Weights of a small transformer language model.
Size: 15 layers, width 832, 13 heads of 64, MLP 2496 GELU, vocabulary 37467, 135M parameters.
MLP neurons of a small language model. Each row is named by its layer, matrix (up: input weights; down: output weights) and neuron, and shows model dimensions 586-777. Each number is 128 + 24 x the weight over its row's rms, rounded and kept within 0 to 255. Numbers have three digits each.
A block is one neuron, or neurons of one layer that tend to fire together. After each block is what it responds to, as a language model described it from the Wikipedia text at the highest values.

L7.up739:111146132144142077134125149108142148091106136142146115132103095147125154140110127152122158084099143127127101125099117158152119123111112102152137168135114141133161103138120101133105129132123125133126094127163160141141131155080110129100150121145152168089132084109133108118166142135145134107119093105129185155076142117122146063128121104157157124117114172159134144152152152133118129168122151139130143170109117141137095131133128125110116151088145116111117139131124136168130138133157139153140133168111136161132120068076149116155136104136127116110128124108094123146147142147151140121
L7.down739:133162173114127120120114140104160160120114124158103129112122141107073185165123163148115104120114126086126137083080108122118137098118165110136137155144136128153142124078132126141097140114116107107112154174119150127176081098116131095177117113120137180127138175130128150147159152171162114107092105110156128157105123117115133093101150147105100112124095140143103175118163121121126152091104128131130146146101136090146119172148088101121132159115172125166101112163130106104139088113147094137122127171075160124141079113101068124133148171114155132114135090100155135076121147102130127164
L7.up1829:069117122135155088112142088118128130148115159154149121145118135141127086095130164151142134139128093132139145135119131166143110115190088094133144151121090112122168068143117155129118128136098145099147139080113106137130133141122148157101121092126116159121113113144119130151155160164126124134165142114129134179126141123126134111126181129119113143116159131123115101074143138116159117117139158167088146126094139137153125090155096144092112140153089132125107136138119177137143156130160118130137148123135154115123128126089125126142124132122126115111100134175139126118103127177127140141
L7.down1829:115117081140147132136165144093118145132120137171114100138144105107086126135117135129117122116137138101135146096094118123133215128104173099129102130137090142082097094112151127144092095130105101113097153120092105137144103133132121185131151119095119142141164141144098111113174122127094098139099131155145091130115115150145137108115108147160119115120122146146095121135120134143111107131119099160136080145116113159133111155108124143158155167156114170130133103117147131145139146138144122126087152097156125108176155102124135158130138108138143144121138152113136163127147155101086133140
L7.up1835:132125121157172145113164091079150156123116065119134141124144142125140126128126125116107137114103154159104137112084154138137105058161158164162162141099100153155118110174097119132148116118086115092078101116099126099129141144120125153114150105127081133124122071127131142128140095092103097140093141140123137164187158104174165141085128096106158090159175123112131122112144117121102111132100106118105096133132163128156106118084095151125129122129113132132147151149160129109118149105133124131144120143128136145144104118077131150141151090098151145166153174154150152102122156135114164103
L7.down1835:135119091136143089112119125176119088132128128127118118148119138138170170087136126144149143122119140133127101115089131139154095091110143133125126133134148103145134099139109140144115118130143115158168126139096189119159151094146122135130126160179114133117143121163128170134138187161133096107109116087115090083124136090129147113130136072139101134145094127134150145103151108094149146132173093140098162115102122134152103095110113119162076136127131091125176105075142109103114125082119067136124101127098144103153130143092113193140091089154165171114116085134147156129139091128113163139
L7.up1899:137113152149111087140110086108166154139117131146110208086115131144127133106102094155121134123103108122148190157156139123145089104107171168143124161136125107126091156139126135096171136157109143112144121113091112129145160143128099191117152133169065136121128118131085106150155157118159136114170152166126181127138090127140110173161149126087156108073100133141146138154088138126105080101123134147130136155138122175156100133101103094105098135122139125134114131100118162135129114138164119148149128119133098148158090127104123115142150060124114130136145119165116145093092129107135148133
L7.down1899:130158177150131165098117123131138152121141154118072129133164140137133117127091100106137085134133150093161127146093198162111145103093188079119130131140145104157164132146182124106111120084143128155135112159112135116122084138106104105165117121121077096108166111160137120134148138075164113084123122151123103127111118173176157151115114103174168137128115143122053105138158135099146165160144113115135107105103113115099133143134121103098136099111157147118121104171157104088094077163158153135154143122105117122072078104110162139134162117148094120136133108135096134103131126096131123112
Description: Coordinators inside compound modifiers

L4.up800:088114143173147123131123101113117145172099153152105170150127124123118143100159155113119119127059148133156121142165158125129145107142130123123166159145105138146144103138120143113113126097112098133058108166128140135119088177141109137114149116159108134122128136098123122115172138134138116113109123149112153158174147094113135132157146140118137130133151107172155160054111105117095127142155153156135119124122147140155128116101130090109143095110107130129116141169059113118097147158154117115154147150082148168167102127117125124160094088134126125166127176155154156113114168128109111095
L4.down800:134111128165122121133121129168118150142105099121135107116112117144099128131079144178131144091045153136170137146096134139119086131141175116112150128137098170088165136142103122156080130119105133116082116134148142117176147132112133129102124147164089094091127166085147082133150144146099133141114123130138168118140167090153146135156140129129140158127154142114121149112144099151103117101146106157131141127141148100126105171079159121098110167185098113126142125118128155120116123172112119107133136104127120125141135105112112151095150120140162110144148151152128114124146147125100103117
L4.up1481:161106129148138123121154148125144120087133132141145138146130151160110100113117140137114110093088071153127116079143118083120138115149130149143138119110118121130083102130106151111105094097129111181126097114102170116131100114124125144101165138137110090103122150143131122169104162102144118126148148140175118103144118114111125151116120094102113145128141132151127137130162183134141126172135161149114154126142213130143138105157144147113126110120140112119124101110115168149114106151156106158138109114130141111117161144099138122120077114108145119136142099161077144160141139150133121074
L4.down1481:116116094118140107118138151113093146146137115095116165107103089133156154128162120131097119142102129150155147180159134180123079119134165088148148109104148148106139139169127110105161114164117138143108156154137148147151114181124095138108156156148144140085151087089063130149153117122122139146103129131117164122107154106095167104147106130095153141117113094129133130142173176104120093174112132159139121126139172140141076146135166129119103102110122135116131151107121110113112085144137098147123137095155139084131121151129115086113165102104100100119132134145078102149087161106141172138
L4.up2219:141134134150181100088113077101100170106106147102143155120092107180088141181144131161157149124125132120126154105155169164185127103109126137081130108117107119120166144129130107160116136094131119135120132130080112136143158129144138136127134144113126144112127110127134126116133160145086127147121129129102161114173141135084103113151150148128081150126160103141144154105142165185088132132117114137088140121122145149138133143148108135134144098151100109093119110148093127123098133108139178168095120158128162111131117139088133144142123069161132125095142161149124093113174152119166126096
L4.down2219:130119093117099120120148074121132101112137116148105155105155108092157124139138137137186073092076105140149114140148132129154148135115128103113113108114107165152138103128092117168071159111142105145154146127145181115183130115161136106129131141140124119174123090170163110133093165157112141136106139102162106100116159148100155151139111137163081123130178136077165111121140138097136150147118122110156152110088104115101137126138147147142109143149178159140125130127111112105182182115102156104093104145132148133099139097096120104151151117130173160182134068090142123112113110102167164123
L4.up2423:098081117118127148106125100138123152126106128155164147119155113141132125144097133110125120088097096144150156113145144101092132167101113105147173148130164121127120125116142157120135140166100099102140095125175098144143111140120110155110121157182103128087150141141139132114145155104181104084128119132106178105107135132133137102140143122139151134110128143120100087096150143110051137118095126131167120139149153137156094154136148151134143104120133136122123148129131115130120164168144136114152134140143088154128154153125135106138135120162131141105172112174117138081105126113097132116
L4.down2423:119135132162135120118128151119180112123118121164138098114156132142142131120107143158130145106112147085129116142121107090104079134158148139173130134118148155126162142139140153097106059164094091112127147150133090139128133140166130184088149127126119138157121093113144064133133132145098130133101128103134132164136126135114101106125158106146140144117142153140147143114107157156123101136114132124161134119122146147163112117104104092125133141077141115112163124107132167118080144129138130131139138136115136135105134152101147162109134150142136127160137139148132153115134172113165121154
Description: Mid-compound joiners

L4.up734:125073112100160108163115157129127152150110129154136099146131138118121122121128129146105092152151087114153102143132130130132120130174148135131129147094101132106162129143104165099153140138084097100083176103102109114135097148147103136081165137125095116116106156158105091132125150097124136117114121122106148123155132117164084137135143112137107107137147116140111131131145123180125095093133137107146110118152136102128088118151075127087141142138099093138121141169158132134163133089132139162175163125108110120170130132168156117100142164094150126122119104132117160126096126147141126116
L4.down734:084152149142141115156158121153110159166159117168071125092111149135140052106137166102142107127116100144097134136098096106084149107169125107144106109122118104119115158184094124122136093131122070078121152126144107089134139071116115157112136134098106125165180151116131099161140111092176161197148159172079159124148145101149136119139140100155121069128171120134113119093116115126144118070092162100135160114126139103130134142103124130113149184099150130133171108205157125134146136120153117114135115123137109144157126139172095148104151135125095139118180112152155151136128130108137120128
L4.up806:148154110106120125133097135144135113122126122101134118092169106116139113099124159147082120110133121146123128132106110153169098099116143110162151108129114151184120155127136155126129144131114069135141111125159129156110108146102123084152095101135167143142096169137094100099117182128119092118131129143140105123135118146121113092139099095144121130141129122123159196079150133126130154112152122100153108153147103140113151100142117081146123122135144099155114095117160167156119102094070106124130128087134106091124139123119121123103126130102110163118138126168158136098145130133159162097
L4.down806:131126168161137149129141146125132125106146086163087114114119057120129139123081122109114124158145133097156133136106126114181092131098161173133173156143104125112156159143121119126155112167096086106126152124129124149120122103163092116142112130130147189136128133168138113160128164118098055141152126110129133104145119212105111115148116104151123080141111103157143116115126082150146124105171158153141145148087123121150107095103139156119133164133088107150123134118094186146150146138148146127123141110130135111125161096153141117118137108125103150114120137131123109102117141177139081144
L4.up1116:105154132080134165128135114154149135154146101099145117120136156121099134112119094146112154126133147117137070130126119139180108118104120150136111166156139087122172164153132141157155138157138076104112132120132167140086125131123103109085128139126129125159092140149112162095138151149138134166072167126093151147134110159129105110132126114126135112121135130153129156093086133110105121096127126102153110148151121109110142118102137159091132187104076134125110123133093119165161133144110160110198159094132142178153091103143141152134153144075103120100098111126154150125092140122178106139
L4.down1116:118154084133150131171110086136148127181144116124120106139122162117154101112094094099120116114146113098146143085133121119111123140143123180119136144135144165129208124114155115127183143161103118107139135097115131093078100134135098127101121142113121142107117179067119123087177138131101129170122130158093141144158132138151109152134136120113122103105138101158111130074120140155108143114148139126151094139121128122150103122113107129119118167112140142103145112158111128136130075159134156110138116099129142163093094134165146127140135100161089160151164150129127128130103111084164096092
L4.up1822:142155087124160149113095140128109096113147101112130152070129101173107098121151168131061126118144141113110086138096139123145093115101175131131174175157151120128166114184158168154145136138117127109145129130156103155123130137147115108125124109108153118157151139120132134129116128141097145157101125148140150137129152141138133131118093141147157089170139139121136180063135157168163161137156124127136086158134143113121090123119156125139117176146107141137089132089116180114144136094123104131138163117095080117154098114160138176097141125139112104147105144125163128103095164139139088084
L4.down1822:127073120110130104130156118076117174112156176126144147135098136139140156184094085179219125165130109113146158101149134139125110137168116134110133119091135156163114130071144113085120109115143150166154146145121142114119148114136151153115149143104114115108127111152097133125121121100114111113163150086100139166138094100121172112106149114100140142126135128113119107158102138050111115139130112136139144089147124131100150147099089134125135098155146106150147122146136144089161113145132127132129142140124140103100132151090144088130122119156144127142120119145114139133145113110129122154
Description: Main verb after subject

L11.up1743:153155135158136106133128124141128129137140173120112126103127136083110155137091148130127118168083163106194149131048123125112044115132126165148104195123099135082143144136123124088118145118151140101121110122095114165136142152097104162112114137170111116082121125144131145114100137112099166084067121084094155141129134150131127132123121108174127135165129159155145159149114138163170130148148146106157136158123112157139107099150124140112101162152130088127108185119149152155094108143129135129111142147109070166114122100124136145139120130145138135166125116148143165123117127169135144119
L11.down1743:104082133146154131140137126101117104165124144143146138148102114142121090118149100118102164085126139125126119168140150118116097131081144173132130139138115135017128121076119145168114112107104118146148119115103151151100115110119134057105163127088135180137119134141144127155104137095129103138155147070130107165093128154136097112185158153144146167111133126164154140109131130135112160153118153155134118083126148130191124102122157155131127090133095139127104145132130138106126164100111129140110135127139154113122093139110091122118146148143155145131148124109163145124140150142150099129
Description: Link after a name

L7.up121:093128095138120096098102134124071123162112119124142129101125120191130094150121102071126164096160130124127175137118144110135081130155109134141129131172150092132096099185115166162159145115105155137132111152164119094121151109128122136095113099119164104130139115123120134152184136144091116137152121108132152167105100147100103160118152130114132144156156121092186132107068164128104132113124101152153107140145135143113110154132144108139099113117134116129144147115144159150136116130146105122135129124135122116123141090130090126132129096156151175143175137093136114126104148126092129098
L7.down121:130115176126125097115063141124127169111114149124152153120141142121159129165115097161142133113135161127091123150107120121129062139148132154112125085109116178174089130134133135143159104165093103105132157087150151154149126100126184132180108106110123132151145145137141104106139145142070156177127165128110128125150112090090087138162138127095108117110107177106121137119114118109076126102170105178140132128088130154103155158120156139141081073126111117116133124134140098087112136095115124153175124142178097113118146160120126143111151168137158108145115133124089124144130113111124156094
L7.up939:178106112097138154161140128139084110118161137162132140077154139143096141144109145150158086097135098161116118127121128103126091187096121122120152136153146169161125140163174149103093119151159140133113100109105157120117142110062138127156099139101145117080120128157129154112126154103103107179116138096116114142159131145108081131098145125190117118174119152108156178088143106107129157103109114076165079157070093122115116089140117124146107142112172124141137108158093098125169128119160125104185147123082134155191124194133197136107131145129141130122161178124141082129092128135161115136
L7.down939:146118148126096133132122120104134089137192144104096139125141144116145096145139136134106079138143150114154130147168147078134114103113115177131149133142123125193120109132106106143150138122130111106082130166120112090141146135104098114117093114145102072143095093100092160143112139069099140155134136139087126139138124122076114157107146116169162130196159130129096143086157150133165109117141108120158170137116130113149132076145113131129184177166106119101093111122126117111131107121166145118144119141139123114140115110143177106087118133147080141122194071168081116132132121126110085124
L7.up1391:074137132132132144101105113132119140140106170131128133075128129171132143167138119164129118140169134132075150099143135115108085124120110144110108182140146102130165164148133161116148128131089153151111139111133153135135136114131145132100128107146114119111091145154101106146139109050108112177173123075129127168113114139155124128109157109171102129155147142153126143123141117121113180137105130155173086149077125110119111122073115055104117115083175127118142120138113130140139118135158114115163156139112146145151073127087131110111121112134149125160140111107129133142089126101132189138
L7.down1391:132159162129136112124108128132123136143139128141131092112142161119073084141095121165141124129147122155121132157112122130128106133162145101154137128114118154151129122083077159117115085130093123129111131173128167123141098095127130114118118112160121121126130126079113170107142086124101133131141133129111134063122096098141138104154146117097114172128132111121104091097084156087139147113144115129110106111146122155128128143120095144096121121151152138111119152099128148129135106095093095120112120126120103120163146189129144122117126119097141130174113140123113123159159113131155080112
L7.up1456:182124106132115151152078153189129138127123134118140134093161114152118139149144123165128099142134115102145116122103165100133116121132103118157109164086124129151124131150163087106097104139122127138112098106060091166123180082108065121084138129121150074166137149173138190099104128075112145148162118119120140111136134127162111115148172082178147079154092162119151160127162148096096175120125160114145112188115120136090131118144095070120114123092157141121147122109162143167124164160159125159124112117155119125119149131131107156126127162120142122158120159101086153145123142113176142101
L7.down1456:145117097123110119123097108100161146102118110148060109116127137135084128144105124077121136114159148147139149165128078132111122107126106113150119094114113128129169112110121135150130115170150118136102105100165162130081076145130085137104110115127157139129140145103140090131104110136137117145140082144118116166148079133160120128119110146131119139128186117120142134108140124144111138163154098131099080121187123157117112110154127126119138135164123127134087130161072142105118129156121131129156147141138136152086119159123147155116129118115124141151137184169124173106152143121116125146
Description: Negation and denial words

L7.up12:140102165088191111125127159133120168133125159088170159116119167158139153150132188118129109105094120097139156133117134104103113135141101168156130151123144127119157175123136162112156128139126163112128125132135135138148104126106113111111126159118146113070136118088123136131098162107100104134142111115151149152138121150176162159124123120168146109180154183093152154122128131143139084094164110092166164142154161118099147139145094109137090118135139144125099138122112106135128134090109131110122147128157178173124139131140154103112141155119155134123119114130126111117132109109095152128
L7.down12:121147119131166112126162126109126156134111150139150127162093145129075143131084092136129136090145148125160115114165157118147112173157133148154138124167108120089128111083118171123107155100129129115156151163109131117108184147097150126138115109155141102154151117132128120150078137123139157134099138131156106139088109164162103161088080113132112114105119156135096125139083117136136135076102087102103109111103073166135112156101168149171126123127107102159118168111131148120134130159126167114147144152134184114080160124150101151106108150113121088166100100156140126096105121142129142109
L7.up514:149136127131114105100161131096102171134110173094158129140124150117134115188153161118123135127111149146144140147082134157133133096140146135135119166160145141106141141158116123128135161136090147163117176153128131133114131101151139117144071151116124132109174140060121185091161114087170133117144116132149152175145108126154143128093138147150111161116123144119128141101138122163087119085143119100125107132176120101108132157127128114079131120151150113121117165122156111089141105119114100097106123148117102132118134150142117129143178144094180164099135139106112128131114104127125151137
L7.down514:164110144120105127129157123160117126150203144100068103106129095158154126148149136157142161127115128129105111105111149091099171140108115106162119114159144108087089136038140111107096112140107117109119156117139122083180142109154112057125142162153111155075140165114134131126097125109136154133173136101152066091139122149128134112134154153113119136113154171126174144113111114137106142119106101105123168096139125161113174171147105144121141113110141141129094090106114160120087140150139118124121119116132115099118153114178169131109113123105121137111152113111134089097144118155105087093
L7.up1663:143149112132137110135091142089128147176147152119161133098163083146134087168123129163123156092144160112136104124114126160117101139102138141117180111137148173137192125103133122084169133146102130106068110144116157129112105092071122122137142093137168085121125073121104138097138117113119159125118147083128134124122137129179134123120168136177090134172169150153131136129128122106114124123120132106116093101149141116139112109137118124136101132101140098115152115074151125142173136151141118141129110150084142143122121153113126114136119172099121124132165143132139143090119093106181167134
L7.down1663:137123145140145149137105120145123208137147109179134107149118092137124155147111097159140116131100118117159119111153188127158078136096150118139144137138158177165132155141095148103134108109170128087156117105099101143133110173079106130146134147139124128098113151107145144103131161127150118161113127089123170096128130143181164101136159137112142154141121094139135161150123150131155100152141136116131147140090122151123118146107127125102073082155164117137132141086132159081115112135097145102153098126148093159090139157164075145123128143125115118155098135121135121121114079162129136153
L7.up2330:112102108108144096148065144139136146117134111093129156126133115165166109153151109164086122122152138098114152099091149096132121116103143184112120142115111150115168130145159106138120160108078125149118106131121122131123131127149131112133104112117110112087111141156083084126096147142143094122164135130141141133112127173211114162160112092101209132139117160131133108140130133140125119092141133148166143128134148144135151123111101093126105142132157184131139142095152136140152152153150134117154113147135128113121128107165087165161130120137129119141108130158120133134098135140131079144
L7.down2330:143154143133110113120210118102146126134140138113118151159122180142107168119124142087135130146131124156140150134144146111135098148118092090137123108150119163109128111147122163101115152117144109141146169145137144061146166166133142119107097116132177169126133090141123156157108143102091169067151089089140131152126091113128178118128093132119104099185128119151106162140107128140144138137133085117101104171130073146123142120192110119160136139111133121096126101116085170160131110144174132100172122113153102134120145149149198123119158132127123126048156155135132066132145152139150108142
Description: Before built-structure nouns

L11.up2197:106136159190140128134107165101157142119141142068165128118182089161138138187095151128163161124142123132155145137096110158148111123150156137135151147145129118120158124130119112103120147105079119122131112115126113150143131133118135123080171123121073094086126111139135144146125102110147137129106119109119138136154067120108137169112137081150108102181112172120143102098128145083136129091145149126116187121063136085081123135155120138112146092146145118092146179110083099100109109139123129157126124118123144090146105095129155108147127157089108098144166153120086095091091100105128127133
L11.down2197:146174141132129086142108127106143137142128127132142140169111134086140155180112149129185168135150131153118162104083112124119115161152161114116150094108136120070183165091155132160136148164123128131130181105136130122110131103140146152115172090163140149104131098103106101109112090137175155120112147107126135142158121155097136123123110114091118132115106145133123120120139161101112127087105136121152143153118076143096120125131120107131145116100140132136127144120097143097119138119156123067152132110142160136127132136104161145115151118106118109090134145171097094081091151122112128072
Description: Built structures and infrastructure

L4.up1097:096133177155096115116129098127128143143119166126128094086128133139134095148114117155093165133095148114126131127156124157115144109118133089133160130116100152088093152159137161143151138103100115145106170070116162130127137128121176141117107122132137106141138158128150119169108161130099122125140147123110166138122132127156109164160134118093110166158133087138135148132111159124117121132143141090138175156088131094141139103128116095095103132106120136148149160127096130160138148107121128077095128105133136103100148151115113125139124145143193156114140126096115187125174096128125125133
L4.down1097:071121162111117141143136117135160150127136109098073092094135104135156164139158121130124149117133154159110153097167130124135049094129090155137141144153129135018127141109110148112126107188149153149166138143117131115117133127128209138148173110107164150114129198125138119146173124115136115073140192076109200130161096161145128109152137184126142122116110096068099142139106123086125128106139133129101118117150129125121161088126176147134149112215129117153154116166125128107106084137146153124115150107115116115108105131150084086110103158152140135134115114108117119108143065122071137144
L4.up1173:093103118133100129161111143162110080128102130102137135106126139181108117090099140109126168117158146147137140145120104115128148118134113114143081158140136134093149149120122165145159155144112118156140137095109125127138100157106137155097166148123133099154096165175148099095113091121100133132148126155137171139119115084115085147150162116126082095124119143137150180105138099156112128108117099110176122110112137115164130117155120128103108132150106124121126140155152137136130119146135136123094146115149153100148143148111137100106164163094164145132113096128116127101170091135172145114
L4.down1173:079126115126112097106147139130128158161129152110123060118131127112151123134123180132129074131143111151132138124093130132118081138125120106132129141141132158134130145122113129133130108119114152165106130137171127130141107124178154086139119042105094137083150141105109120136164118142097130103153125081133136160141131119139145102154103178112131168131126140120124170125108143072149142139108151092109121124173098101135168141125138155137137047124152110162129098102146148124167134128086151128102152139112118123106131150173092151103163142127159112117141141145174135155129122152095114152
L4.up1352:109110148168128102144132106133126132119124153151105163073094144137133106096138146137137101152100165124145158101141126151122117135137100162130134088144110174103115122147127179140137152074119127131104086135086151119101143114141154158135112123124060088120131136122086140124111158162088139129129146089176141141140115180085138176166153142126122108168142149123185165132092161097135141149117141106117096101157164130118130124174127113109130138136132117148098095142081101170113135147161139169173141129161128131135148139128132135119097123095148156121146130173139131136110141182122150121
L4.down1352:160131168120083136101131124119136141117149125138111089138097130164105121144121113114150158084170123136101147150137110110101093132116135133114182126159120182030142146141144130155152118165147114155155135113083137140127150161109128091110122123124124132095127147171100102111137136171066119129128128104111091131105130135075142131101138149104120186099137104077100162121139125079133117116140149103091078084088125118147143151129136128073090091163155134166097099148132193139111153094106167160132128130138118108143154143140127098147140151147165160144090164171119112082138140131095124140
L4.up2138:095108133108126118138116100141122120155110194117103150129146153096135142129125133141118129123082081107124100133137179169161126148144099151111130137156151126117079126124113113166104141113101112143135110099098160141124143144147120125131122135124112126133140154176130131125113166131082078141146121140127139108144109102102106120173143128115145104110100125152148107126084130135060151153167108166114155123061116103114125108103155116125128141102115130137139147131116150142130140128108119125118146075154133131170107127120122131139116141144137115119143117144132125108108100142142110117
L4.down2138:106106149117114117128115102161146163114127176061119127153111154099129172186123114132183120087112132167112134142119154156127090139152155132114104136108145116085080123105121112126075120141140135143099116112154105141093152119166149153134109103132112109125153186124112121072102139080122112133153132118150162126132105169138133133152168094143121138135073123091128097125105127128140120147104129142146121136129104125107114150153103137128142082159147118130147115114154126108172114165104155130107110109092114105096117104142144083167122160122133149110090138108115101139103091127105159144
Description: Definite article "the"